Part of a small language model's weights: untied embeddings.
MLP neurons of a small language model. Each row is named by its layer, matrix (gate and up: input weights; down: output weights) and neuron, and shows model dimensions 0-95. Each number is 128 + 32 x the weight over its row's rms, rounded and kept within 0 to 255. Numbers have three digits each. A neuron's up and down rows have the sign that makes its largest values positive.
Before each neuron's rows, "fires on" lists the tokens most often at its 100 highest values on Wikipedia text that the model never trained on.

fires on: " a", " the", "'", "and", " their"
L4.gate489:116128209124088157123142206192107122075116139102144152084133164103124098111171107112130056108165166103138136133072127113130142116153132098123125170081126142155143129069104164058127186140188156157093136118121166114131045122087119129110109116068123131119183139101171125111102098111097134183
L4.up489:172100188139105142090136142168127119126110149111132154152147067112168169132132086114158170149069069096201152142120132090146125113111089051156137146142146108136165066060149151089096133149179175081124130125170150131079084138138139188135155095130123125128095132170133153109130202135162154074
L4.down489:165137128123123109108081172167141104127150061088141116121156068115083159104096157093122132160169136194133096071119130121101133155161128145144095132102098153092181081074163144111129058139138136146147081110083082137124149106157126143116125148145092132126135081096130149102112188110170118104

fires on: " such", " due", " based", " population", "ert", " public"
L4.gate184:144118180108093135106115115155119109145116114142115111103112126116161139134145101124112140162136168084109150134141136187158110131116146101111167076121192111148175132117090166112110142106156136146070144071125105141182103191108204127148117092123150082144138140125140122091124092153055133097
L4.up184:169136148184154123126122128123184131128158172135111101192126163116166093186137136154132107165140099098233120119189191122072131104073130163147152139128145201128161151125145111156114062105139175125130084097108168120119137121135123162153127129156155085174100120163070120101102120120113057058
L4.down184:117127111166157123089125156116088092108131144172166109188137157055120115158108113185110116117102101154188094086157112120108045126130077147188164097137144068139125087101137056105119167171161167156121099132138128074156129101182143213166115156118142121086075071107101086050115141102071082111

fires on: "ad", "ass", "nd", "b", " Cap"
L4.gate587:103095164183167143068168145135098124160109148123118115124109146125096116116138116141082113150177166146159137078122142092154098128158122179144163073067128135111078102160125076123139082116114095131113162179065129083077137122115080191101148119104187153160177176130154126115145156135085078163
L4.up587:106090117087126154126162166092126150162187108148105126120134153145131143133154128083120111143067168142078131094215146148088139102131148123139118132155123112109102078127077144119150124112163118156135148108090129136103128120147111103159128105094088143174126215126114099073116151116161117132
L4.down587:148114107089155075145123116107120104110159125114112131121097123169112077151166195105118129112106104105106108098167148131155123150166110128097199113099132158144167082104091135131141122136182093163169147108168129108114091119081111119212139093155124179192058086081136172121165138118090152179

fires on: "er", "or", "e", "ian", "u", "id"
L6.gate346:112096169135059077126150130106150133149138181074187112166144094073062134138161045144158156119113127161167116096098118139136155165164148141136147144081123164129119141139159188154097118177079081166168085186210105117124122120127062124110135150164123148108126152142136096106115103148098141112
L6.up346:099128118114129077127051115115117083126151072125132106168145142143131089082136106154114117073078125113166198082152133094118137097109039129187116176115108153135145138159131123130125117144048150174114103139135122155122103148096137187096130100157105094094148127050087050163155152111129124143
L6.down346:149120180176125116136153128198074150134111082099110060147173081117074164150113147128145157164171114154130069083152106160137157153120150111110108071138141093081080109100161175139095145167077132166144128169130175096134142208112117093163141140131135165121160134129159101145186149139110139114

fires on: "am", "u", "ar", "er", "in", " ("
L6.gate275:129161139203112194159144176160137152148153138097126150203083100119047121109123121176149161133082165110160106150112161091144069180144133172166095089151165119162171149084149082157092174096087144127147150127142166132141115117152122106114167133166194122116152120102054136102145128120072104115
L6.up275:062134163105151122112098194161110092167158180110140122096139173108115101109182114140094104118142160155183085145139089167160114078113110161140126069132089093106143132135156146144137105173135167122171151188125137113141179175144198136086128124147094133055171093113069149152092116097080158163
L6.down275:080107038135155181145170138133071151077126153073130105204167164121132137118106132167141116102111153083139123118175118103139083139177101185141107127198105197176132104111169134147099105173147190134156146131136138117127096123156197119113130115189145111134090082122135109136102106136121136189

fires on: " tr", " Tr", " Pr", "r", " str", " pr"
L4.gate1000:147103116142207103181139171164104097142150104152114099134163084180133108094158129127119158120098111070101180167149140160072113131084095104122079173166132098140156181144112127123167119119118165110073129152103077077117071127159103146129122134162130108126086163127172148079145110063110105153
L4.up1000:179128113181195122166126154097113145138102123138153160110083112134181135179082137093151139174086140110123181141190124165158095183143065112096125128118084123129141165104133191112079183117126134126153137119122140152129148110168145157162063137155113081143109144119165163133089091126105165125
L4.down1000:082100153111148135182182169158087070115126165143087106061109110152137191097122180088120137117101147152154156210131157161156108157142106143137092120168100166201162102128135080122159130061148176123132147074094132173110083089128141121086163124148172126121130126125143174200087108150115133110

fires on: " un", "ur", "'s", "em", "n"
L4.gate380:138152174127140116116180143132124100076140141129119154123114149084103097112134090115164128106170173108146142148062108114193133088167190109138180151131216154158099186083113142130106065092173116127102184160105138146135126089095119126124119122052149122071197044101136164112136119141163108147
L4.up380:080125119135108120094035109142150078140115114153125095128120110084101090151142148102115094148142065127084120154115118147118167156090132175132119030111070172104118077097124130132108154100117099120163135104150090121190146138103165098139155121131135116158137112141095147063116141102058177135
L4.down380:141119105135177143105161190116119130108073107096133089177073159120118124138151110170157077091154203085172115160119162153154136131187113135087150181157132196120099125117134136188095113122134065163144135161164130124083165118112135097075120157125154166153154092082101169088163133135080084140

fires on: " includ", "ant", ";", " and", "av"
L4.gate66:096144123161095124137175114174096120103166068139121179124154112157124069129126142170171093116169152122115084110115128153108135124118141152162097134090142116094154194145107180161125145116161154164131161156054085129132077069191096180092149130116123150062134175116139149177065083074125143071
L4.up66:161124162140189145101157130127060164144190148194165094098147077123110136080183085159109083128134150175130097123154121158107151111090039158148157132127166108092176141169142143166143136124097164126129154124195081138093136158149125135125181111104146091103128146127142086142116146133109172093
L4.down66:165119161161077118165100140166142123140145120147127120133138137116153138128105088134103077102127187087172101147158088125183118107137152109163068142135155176139115111096109093158147104184082139141156073119097179170082073097157156194075116148142131151035089075089113163168085138146116127106

fires on: " Thom", "e", "m", " Te", "om", " hel"
L6.gate922:155139018102154135182112097115115095078059128152174125146093130109120096076138142087180136122145162125158107126126169185160120111198136146106083144114160133158110127089104145134107128080153082098130115140166178134145163093098065145103084104126105116103158116127129089121136105132097183190
L6.up922:139093196135153115116140091097140131171092176096195125139187149095139193147167081140147129156132109123169124142169121144157159189136127119150105112131182177168093076178072130149149144108084139078132158146170091196113098143157097167157174137186155139149121188110154137093139107102098159189
L6.down922:190067149105129048112127122118140152162121143173118125144172127075164091141168135146147142118128121164148140066182079163144155114105104068120165142175177113101165117123084127138095102116100113079145144091122081060127160109112184147157113105107170114209101163146142113104133125140098151103

fires on: " |", ")", "ing", "ed", "ation:", ":"
L4.gate886:159078122171116117108179093160129151098121080130165162059150150124140152132157140202107078156178129105077108174114078155100122164156136138120161137097096198133102126132124122178123152109120151175111112179076100087118108103133114060078172067112103100112130083116169132166142149126158065133
L4.up886:178088190095102160128113174149163125168167163194149135115158119168109159119079159101120145144118168119148110168134129179116183092130115085148144126165118142099159142153072173107129094074099080085093110091191097139111133108100072125124193189165118122149086122210109133067092136112115095142
L4.down886:158111147127091123070158146127131134125175095140081071103168109135155138179127177140113111152119170145137137150098120102111124095112098144145187138139148138088139117102155094182115097155117135089081102117213124139090157134151070094104110151134126030086097093154147181149098127107144110165

fires on: " at", " and", ";", "ach", "ac"
L4.gate879:089206136075122118121106111068150141148115155170138109169129117110136163136174195181125093129108127127095137055111175150152143064166181054160120105123108165109110131123151111169140096166130132147134170127125097107091092190142135130051091149115133091137117135140122145120073138117121094144
L4.up879:143148112100165195063086062131105180103163115165121078181106137127112125111116222089084060142110119114115133111129100131178136117093163155194130170052116155144067143103120154138072121120096162126176117121123120126085115130165107150101130173096164117100070097171177102137106176153100147130
L4.down879:169121118161088116160130188122146093162105124172115124091107142142188167166122086146116140136173155115120106126169170090139129136162107119193090085149133121132135056167152127148108099188107152097133117167086133089103095175129074132101093125200159138182086179099165097149047113135122135186

fires on: " s", " d", " pr", "at", " D", " ar"
L6.gate777:058177166114170088128071156105160141132121146093087198156110090159108127128145123176087137121099186182146166163152167104138099122149164132130149147150115131128142120164143149107163132152091117122128165123168115062142076046086067134130118136188098121154124093090110136096130117080183149116
L6.up777:164139151138197171078156129151175146164088067138108120126148090118081130143178130145147151125081138072175093176088102124110167119101095124092160146071143150104196110066136161158066118083153108110133150125096076115127123093129069148128175162137091143121113100127162159155172104153158134118
L6.down777:143180079110177170140078130196162133150056125094141201116125104141103126140163112079124202069130179170119142152137136120153103099173102121084038140117096130080152072190107138118096126131113116147096157046161084071156085182151097145138151170177094102134124082107117148160166183096116110096

fires on: ":", " in", " the", " a", " at"
L4.gate175:113099149107167133060162112174101081143102173090119111130079107108118146194124113131131118104166125136090099166105132103111151125125145144131136101114129178115091100072166116172139161088137145077102126087160163099144078152125113156123092148176177121066157100099137067139126083144127138122
L4.up175:148174152116143106073119171101139096110108180136122125073150122101091148139130189094127105125103089158122147134133138065068125128128162110102160137118170175119151134089167137146096096172113138096131114101094164085107143097144117145102127148078118128101126073149128065131093160142122131229
L4.down175:114189153107133142155093125086125110098117081134140138164139161108143186106156135132167152154160118147141093101094109170108184141105108169149122179142066118108088160138058193118100106115110097165161117161186080075170135127177122100132108152124086130116173076090171124159128132120199175124

fires on: " dec", "ec", " ann", " inst", " Man", " charact"
L4.gate965:127154184112140115155085143180133137120145080128125121155102098151128151137116062108106107122115126111163099145101060109098105098122124148109125154144164129094170154110139155146112110107082104142132161145109180136132137178162143132189197158164107091174120132112132093121116121130127125062
L4.up965:151135097158092175155108100083070101151143128134118150132062167134171113114210117162155164156169104137119093094125072156169108082146138153188160155134141084161122092213118132165129160142163099165159154055139202133148105128180146078142116123073156138117110076117135128153149130052056136115
L4.down965:080142081104129158078116082152122107136108142145152130124138189112129109117077099150091160146126122105104126137085138168140153127155088143111149105067109163132175079131139127211171124138107106125077129118132093198134168079127119120107124146139072207121146096076093133134167097136087129147

fires on: " S", " Ar", "==S"
L6.gate76:117147062077134120128117139110146125172177139128176089142143094121115140143180165100133078127046110100124127112123093154165133126131081135103100053105177113109170080112106102073102168099136134106152126162171164172131134141115062161172157116152110050131155120127133135163117108112117142179
L6.up76:108138074110109114128117132155124158145099093179133070121108100118145089118103100093154099199122110118105166152051115133150115073135135162095113154148149114180077152062111162176159175049108161143115128078120140101182137139103179132116127086162163140115124129123072125182128120164160109163
L6.down76:095103114144110127188142075118116125126164110091156068141081109112207098142139147144103064170188124132071154123111103182147134144168122126107102137139164098084118158159119141116107107107104124138127131126135137109133158120125122092104098087181138112173079128089109051149160075194177092171

fires on: " Ab", "ab", " Ind", "b", "en", "x"
L4.gate1014:098139150148164140107150170125124103102139187167173145140085109155115106093083131149137136113091126168149127136185102154120126145107086128135096071052122151114165094112115122079132168135103117144147148109112150096058091169150119161128057106135065106153111136197120102079180093133109097126
L4.up1014:089075130105161124136145163169147105186138128117209134076186135146114117119143086073141113090073155101101121082135137130161147102164103107125131139143076110180111091135139125074104132156122146177067143186108065103145166137123167089091129164123127143088139091155113115114188112142103154087
L4.down1014:132086134155117113092188185133092154139108135127080142189132135160076136055115088098163160096103099159175072123137100150177102119131122105167061129143145123186129129089074124152155136110136224159085094185163229157108190146159131124156150187100133150163113139138091161109032098104091119093

fires on: " of", "ing", "aking", "ay", "ed"
L4.gate73:108156171121118123105148122166140158142088112034175144096083177110160078103070127110098133124130150144083155120187079110116093097141070140143118193168200111101188168112111148082139078117176089160126146150121140192102120111128074123126139160199134159096141135154100188126132127158145079111
L4.up73:131124146133117135126145167138099097170083139142123152117137098113169161103113107157106153145094146105100122112100101083191100152130141118134158157111170167146123116134154131219110125069114132153045124117085143142109101037094057160070173136129123157053101156176141108141160108161157110104
L4.down73:108084095084084139170122159141177071127126112132141106092165171160137146087135119155108121111139082140110113153092156166092121139140129094126139103100127143113150111124133091111146143113119124150082112119147125122105110111123131092146064070065087172134093153114148095132082131112145110126

fires on: " |", " of", "iz", "o", "c"
L4.gate103:111170192059128119157106167093165145098141133158085108149136133183145131134193124074144074086109149140090121174104135179161090080154132160137094101143097191116135126131150164125183081125078078137130087089130116093117131175095160126139143122095138128135187125144164130114089100136140151154
L4.up103:092183152119137164170127181053103093067145085080171118160114110085111110140114111143109132128060135150115162154102104121112100103129129096115107104118065138096123148110106184098093083160130145142109155144155108178064172111085142086176115119098133176140096102023128137121115089109100099169
L4.down103:122148092105055137142188150087101139112127178162118156160138037190180156102100149145114143119128088087120128155080204116107117119125152151129137089092148167191132135067135143084145098120078094131103109114102167124171119085088111101153127030082142119184094106133132132144036200176108157068

fires on: "z", " Z", " s", "ch", " S", "S"
L6.gate197:171103128118120102115133129191155168108121080095117105131156145169127125123076155127167100128112103112174161145116071159129140156199179083062114113105144078119184096112144144088193169130078190105165110114094096125152084095115145097200176190117123049127168120102143128116098119115133128122
L6.up197:161167157105107159119161122079106139117140075119137158097083125139108131145082093107087113074099157125141144138100033127165118107129175070163145150149096086161143118164135160098127168107068146057141098105139128190131091175072055144135194147137130102180149163138079122160102091143137126121
L6.down197:134181097138127086158076157149115120137119109100152061125138097172157115154144109136117149121106137132147137140081115154156129183154140088094058168106118134131126110179073112146113131123126108109127162095195117120067126125101130155132107151193096130176095101167142111089185136145135094125

fires on: "ro", "-", "adem", "ory", "m", ":"
L4.gate196:094131160119199139138139122156106077129090158109141126133093121173101102137099073000146115123151150131118101082117125102111140108075177083157118137093110143104142162136113086194096104092108175111160071139134139143123119123096061147121090098136115128159173131180159129176120157062113114144
L4.up196:116138163108121142135136173130163116107099157151094136113152200106107126132110100056130131121071138107095118129163098083115128152149152180148090124160153076045119133180150138155112125139170048140117175177180123107144077188157114105077117179096185128115155102181118098102154154180091189135
L4.down196:195179126163152102118159135130152128128174167119095073139146183169145092101104128130117118123117169104106180163079112212110047171087137151111133102137106127167154093118147127133084113191106087109179129107092093147127125113201136072130082101169112140137140103091154119130116138103168170180

fires on: "-", "r"
L4.gate255:160084112142210091152143143152096115168071140109156071100108145147106099114158154124105134082163172127197076113099129143161108157153131114159074197166199114219139132132131083125077084118103109147089164161115153134072140119073132164131131113145155187184126158174135158109118096099090102111
L4.up255:190135113124124116172104163113166126110111176113124119176130154109103185191105132159123146139072100086152124116169092151132131136136147130133071115126175135124154173159107161170150120107151071104089130123151145155112124130113129126106106183063136114116189133164150153195142096111125123139
L4.down255:159121086108107170146168122107204113129076088076101133162157114101077165116098095113132148090146134195123156114099191140140171149115117135120102165164121086090184106181164089111150122155198105170138151198173157128126126132131139120144123150204128145198121143142144120105111099063119127150

fires on: "am", " (", " |", "ot", "ank", "."
L4.gate938:085175096146087087169120135151177118115191112118074145189127142073147101181143104133107133089104115084080120165129099136131140186160110138132081139123105126103125080145167160164140103119160155086164149076079172106130120115154139108122212120117127054115153166167088092151143145113118138133
L4.up938:113102133117149152157138178088099132110106114139159151130169124113178107086128129135127145124054129101124058099103142102113142122109098130121106177093088181126136114135161089141145117110169150145153143171149159141107141150102130125134174209157127074121114120085137100141127100167090174126
L4.down938:120105092118159147094161115172107141163135143131107153124102164151139143161107128130138164128189164161090139112136086145092136157136096147122119128203116102163111139140132091154150121163101149165171124157099128069178118099198079127116125138138161064209196129146147191122070140093069144170

fires on: "\n ", "per", "2", "-1", "3", "–1"
L4.gate411:143088138140148139106071117169139151141112147109137098085062083097139145136176101147136174159134156136094142117139132065141089091128115103103099139108109111117108133133053096166173089109111092106127082129110118128130134147167096108159117128104157147140140115051198193074138120096152130124
L4.up411:131074109149142134176119145130133096149073141099169138128098140180132113158135168144205104166159141084112104119140096097111106128102179158188068155111100137109194155149141060142067150123184081144188102101081103096115117193142093038157123139104148138128120076143136152100080151129172108144
L4.down411:147115167121091090145185137155145179153107159131150115148118141161102136161157130152125147104151116202092177137089161152144136105143088114141123096168144159126118105181187112096124093116105134114137123143167149087156141168108128146139132156073099125111123099175141155101098167125124079118

fires on: "it", "iv", "ro", "rit", "b", "ass"
L4.gate548:103148151119133125116113103086155181101090180138167145155137140124114149104155139071115165169135160126140118099094194150140156106139133108137168080100153109112146101096150158134102162104094145116160192107032145109068118166145133179102092178112175099144137150123159163113129163137147088172
L4.up548:140099112081121100124100151143137130111149176087131148118138124128102105115148137115143185147092118132080115068126108153165137117098160107196139102145142097156116123138084139167153145115136123211182087096050148112109120192157120152128123146134138161144068125110054129144154139163101139104
L4.down548:145100041143175085104106149091122143125163150173070129134157112114141131172128123109152109154151138168136137060107117140108095117139198080132179053122103120128119101093114111156117138117181066138074202095146139125101100098119103125129149173153127102155105105097131130151182107107104115166

fires on: " of", " The", "ash", " Th", " th", "ah"
L6.gate424:136183129168130130112148157138134114148120167100181197155111088144223174158116053173085133117128150156128179097152151140056172136120141123071149165111099116125175135095107144165179135110083184086173160130160157139145167120128122127174130161175162143101177143152108138108170110142117140132
L6.up424:109137096150145143140169163158145101137098067078175124215161193066142158117146189174135121137103111162136151121101125061128132089078087141104112116076111085191150158156123090135151188146124131129119115131181097130110084135140130088102112146089132129162178192101104186091105148095093129069
L6.down424:145122104143127109112115176158143112122146132162138100133107129206169110086122117126140171137128210124100111106160072156130154154117178102162175159122130064139112135162136154153071151133122084155151075164089142113127134212141132116100107153104126177127189108142119168014108069149146108156

fires on: " d", "qu", " D", " rel", "d"
L6.gate282:149134163122153111119124151124149160156101164119127137181157139119075157067196073121135160152108124097072149121145108130106127127097109127096152100129149096100163116174135136139069111069134087151094189102152126083214100026150148177065148165052129119137126104175078170117129121125103147083
L6.up282:081063148103118211105075158211156140084128113154152121125110094106060095115155111196155143092120140090137109112174136166125169129150131051107144092185142135109073170133141095108129111119115064149102126113186174152208136052217115191079186167158164130156129084144153140145121162161171137087
L6.down282:187125181123128137167179134113175146100145109115110102119084099100146151093135098097084181083160159071105133160117137131139194091167111120157112112158132148105109063191135095152090094153210141107143085156186114057151113098170120173134172221120079115125049120110127159138118147065133083145

fires on: " Sc", "c", "-", " G", " N"
L6.gate701:118116166125154141177088114150102109161220122140123117123078154106142160188121099126114136151105137148132100125087131104098144136120070112166193146089118150135138132117096119124155159080104112100143115138163112111144098079107114075177064226142135140161099118144144114112113160118067135117
L6.up701:103109131104133119189073126131157113143149127131119101114129118097113073143135139124126131160117100207107118153143094117136110185148111138142145123168141153182105105131125115105134153132119135150138122131158110131162079144095150094092118145168110128119138152113137094177101038077135115124
L6.down701:105168093111112145143099110161144145129133102163109059170124126117092094131124160139139145181161153133088193153106191143074161151144116124100142124154075079143123106122177094160142180156172133187108096165124078152150108043146087077122105185162094139123110128147155088038158074153112100159

fires on: " |", "st", " of", "ill", "l", " 6"
L4.gate41:115141134138107098160146098161168158086106118114124119103129145127102074145100098161098121118111166128045103123163159191155069080100086160099113126140111128121110133118109103167166117109128131112172101138101089122167123086128127183106184130144138099174093138086111126173046133120133120140
L4.up41:082126150093135133148143134155168106129145165099112106161155159130119142152159225144076074117135079123106101096094170151137100149147149143111125123095147098112111180125132082081125125126073087070114137166119072119101139176165143120125069143103090120154147074111104149160084110135135117139
L4.down41:156100102135159078139150079167025143110053121116080113166039098149135080088119134120195173090112108155108097119128157124112085127106118103153080119107113110119140137110118178140118157138081087115092117124124157173168156137113111098127122127069140091115099102083047160148100127190107185117

fires on: " |", "-", ":", "|", "j"
L4.gate953:150176169151126105181150127146158130120127167098113062106113112166106123136133145084113063129134091146127060144135072192163167073158134170120146118100124119076136114136101070126168143102096113140160148151100153143177104118156133116161157128111082096129132141139129127131139105092128091167
L4.up953:094088141090155123152142115169145144107093147140118125108126180133130150104124141086121134149119177163196105196103155110130075103146131166153156125138104188176100132137074157095198099097126143101159154130141093197070143137158130131130127092128109158112044135164104171100091054098155154092
L4.down953:116155220117126173123088187132155142104222121197128155067140119146098161168093134133116165152083101090152118157110204107082081090150124103165123139126160060173129159068096143139100130166139096098179106143145120171164116157150058186126107172137079134147074122094203149084117116131116122140

fires on: "–", " eng", " Eng", " medal", ":", " |"
L4.gate898:141132186138170154101158122166098153171177166119102082171121140146121116182120125130164082130109138186152116130139090111157131104164128079133118073082162156160122121100144155109079128084048202108188093124142113095146070117147095122095145111127085112153142158144088146088135127122132109155
L4.up898:130093113121114122137064052070163119131105154107081110103106169141133093104138155137105131132154088139092118120143105126162152186117138103156164131135111140109161108130117113106175100201196138119151066159092116078179120145097153095158178144128120155132116152204059032148136098142118190122
L4.down898:132089049143128158205147110073095170140170179143075143094202149152122154063107160173108142195125174138114194139117104138113141074113128142114150178151155152170113094161152109108169121151143141149124161149150074085079156127123170144124112114129112111143138162123072127129141154114108104128

fires on: " (", "\n", "id", " |"
L6.gate434:151113107088152138157124096124061164141151137079108105150056142092142114155115174116076114108084110095149190141149097108131111112087166122116161150154041124153076147140111117188123108114156162180125129104094104122137160059119168119074114108135057108098109126127092147137147145163178195092
L6.up434:106115124208142103158125195130148133086148129124153076132162110142147103128116151094135163152145163039123146077128150159100100168142121156140102126230112193178125088124089130154154072119124164104105145134084121185050132080086130113129133104138148070105126151117127111131099143163136123133
L6.down434:153131182101135152169170108056123171150115110184133136145103125167139158124104140185174181132185126120143130118168172155172157240147123119145126100119097107158163138127165112105126132074128089215155110146072091101132087123142145181144148123116120104216135107075124154183155123110116075137

fires on: " S", " s"
L6.gate109:111140121158120129095154122168113100146179128093113134113108144173151099113133102187132147170148123123223135092119184147143146115097110144099119163135147104113098141080121146131139123120127116130142148166067101055107138194187066127184198112117128094111132138146122133115086138184136141109
L6.up109:181104162177152132085100130145108193149131074166158119117099086184140147150128180094104120192152125177191128107102145125135114150158088156072122085118146114102086129101148151084120157151174103143130087131072090112146149173117049150128123112112126131148041102148150141134085146135149099119
L6.down109:110105112132088123116136117158096134130174123131102110059072074161140107132153177166112139121191130021113111149177075159172160119208135124181094087089149182086119134120183162164135098135175123142126136197133110129172141116111147121179118128163124156097140181074187124172153107148155137194

fires on: "b", "anc", "op", "ang", "oc"
L4.gate438:143098165132115115119160125118139101126195065165120111109106041126132125105098088147101125166144066181109170139131127048134136085136115166107159139117100143149100120120061155136092162162123147178134192150102179105122175148105124084088135190164095127082075126101138135172110112145075120059
L4.up438:140115194111113137062152169139138171126119087102092160108123104134070163105114137167146108114123064115136159114127145091164109165110109135093158140075139176170110144142087070146099111123133105195134038198107196110092120162113116099099185150102136145121102116109104158103132107142131075152
L4.down438:100119103150148148117140161167138112125134130154129204132147123172127097142108103143111111113144177183131134123185097149125091183064085147123125137119145150162134113141158140084115119128137186116148093125105135150120118100089109102155129101113185116187147136087104178168180198122145161111

fires on: "ed", " found", "ograph", "cted", "ing"
L4.gate693:161157107136114079104095125156087083150090126119123160152143110066127119156092125172124094127099089148094057150084109191183123174151128120122112075107170072138163105155164118132118138162093100125043120106081107166082140134068130182152119145139109140130135136165135157150108209103159164126
L4.up693:111129113162122150157144140150186083118091133118087119107126124078201136090139121151160057084094118151128169179135076079175123155147125053153220100092128171114137142141121158126125171146128097164139090063108115151138156123123134076103136081121130136116148108156059151135181133159122075159
L4.down693:133220138126105162123150087167138127125100131190144074094177176136123109103140104125074183134110099160160193122102127123146108141141168139097077101101139110103156129127132077131086098085050124152100129139090125110121110107105067146156120088123145143127087080124166165144106125095145111124

fires on: ".", "stit", " |", "por", "4,", "C"
L4.gate808:109123151121156067169073123105171135144122114153067181104163172162217099137111106162120163110105121129126083106155091170118208135128120133133140194093127171118130150117135079098108129185149143133199126148115127135196130125144118081120120119081149128107137154086063066230155148138125112218
L4.up808:089070074076125132144073098149133130109107119151111134150129129154157081117102129073153114134197139108116112113113136072151180146135156133119137139121097141139098101163119122167178067186157134110118146152102087111192165114072157129140152089143129114144149151182098135094150184175156094092
L4.down808:109103136146170204122193169109176138096148152141101105120164133137067056126155117144068185152183136149106163119151113095112088134148065149067154147097156148117087128112119159126138057156167104145144114047155086101123124118210123113125073176158109086160151141100163139067112179167149104087

fires on: "th", "il", "ation", "nd", "h", "st"
L4.gate118:109128068120172046127108060132161100083113153117139134115098165088098148136166107136158091178122094141090123102115125097101119106089087104049126112097109123121159154137102196066178121109144116097113146067145121167163143109123148084104162073121097131124042049097102112155142120098119151113
L4.up118:218122150134194091121100119138160178173158142081209105071148125087166124109106127090152078177138144141151096102114135093122101133095095159148157132090069098133164168139094167103163149219089145125141153060081138132177115120089110158137103097108130153137088122066113114153110111131119144177
L4.down118:172116102163137140078158150113141150160167110100111150016119109140105122124137203064117120109181092107098191136118063127108144195139190141130113112115107112134146133150152139145124087144130134105128086191130112128117059111107101136175130078118152127075158124130118140122123136058142137156

fires on: " tr", " Gl", " Tr", "r"
L4.gate33:127113111113157145170136138146122120128169145133102143129074143119152109119179154180152095109093113096110101089154130172110192116167118117173122134133177159158150121150128150099110147150070121121185159172109142127152163143126138038045117124152146133119116207135090108097129114172141083118
L4.up33:149094097164102133080109148120113164188109163116126091134205129135192153168134124079114128200117133111092165109111088098122146155157153178105145155124204157152161124149126132123095092121115112135125149122122147112104132128126096118099092123109075108140061155076105109079136150074023144072
L4.down33:149114166090139172097119133088112119149097104118078128127070126128166153122190151120090125119045126139150098128158119116150091164110126083116141110143112133150134159113179113131170102112122134135143142137187117172097126108088156140087113179075103085131102165133169145180135094121079172162

fires on: " l", " L"
L6.gate899:166185139117114160122089170112230110130101157090181117090153125084130129138150189113133156142129069127108152153086149078136152134200069123089115072149146143125114180172145142166060126120117121118140106119095099074115209078159163189077115112088153069077146159142145085171135155134101165148
L6.up899:140095151094070169160105213162126168171128110095080128153134175167146153136163091136100133076202105104159133097091108085068138165130150152140151150134125139136105100114156214110102066142121111143173156154092144118142151103236100102099129105119126206112175115139136093190204077108102128135
L6.down899:136083065136112139171166093113120094123148121056138174149097094135114142151174100173054105186166151123144135158120142108087141103114141140062105065078127083095091149146157193109156045071199118127148114074173153158170092067143171055179171125102116115102150135074097138067130122180145140133

fires on: "ov", " ar", " P", " m", "let", " ph"
L6.gate220:130074115183129130127112121144076121174142145079123120089137108138124108157167165105123092135139075135141195126207085137112160140192129110072144120155100054135103102152140106113132177113113108150151105183098119112161172088090137184144172164112102140110126173154131123185083121117126175121
L6.up220:083125124096139182141133152128117166171094145118132140141118141129083157109158142139095152095156083115204163079145112125136107142104149130162090100168096108152062132169122169151169145178053114124144112094103098210067131111174105141088115176133123101123104116122175123116084105131082133203
L6.down220:137154104134159118098098170160212099169152144117147141121131121089166120135132132155120090175126147165145095159099172164152123167096111107070149134129118141120123059113127127139132119166185125171127087055174168124110112082116146169151135175104147097102177161138157124146102134141107139156

fires on: " I", " Re", "e", "I", "oc"
L6.gate687:148184147142090067191118096177140126169068109134160128118093145188159170101164131174105120161055154118154151125138137146103165114063134207167084139109160158152126188124130157135139146098120120151078152177108144131155125124151097175133142093191092105146095183123140180061206090153110112112
L6.up687:123041120146128085111132122117138102097103095142070071142113140164182135100179088131166132138119157095115098080103061151116104165085157111122121112115182126125117103166158087165173139153104144132104080134154124091128118143169142132094166093123129055156161163143089098121137148156084160096
L6.down687:178095108131130098101155058159090118142118152109048129153068074145143097147154122135120111084140075129119129094075162111084136080128113140126160142068143097084152136149211083180144117081084189121164101157156102157125139139140157144096114153123106143110069123124158100134077146170117060081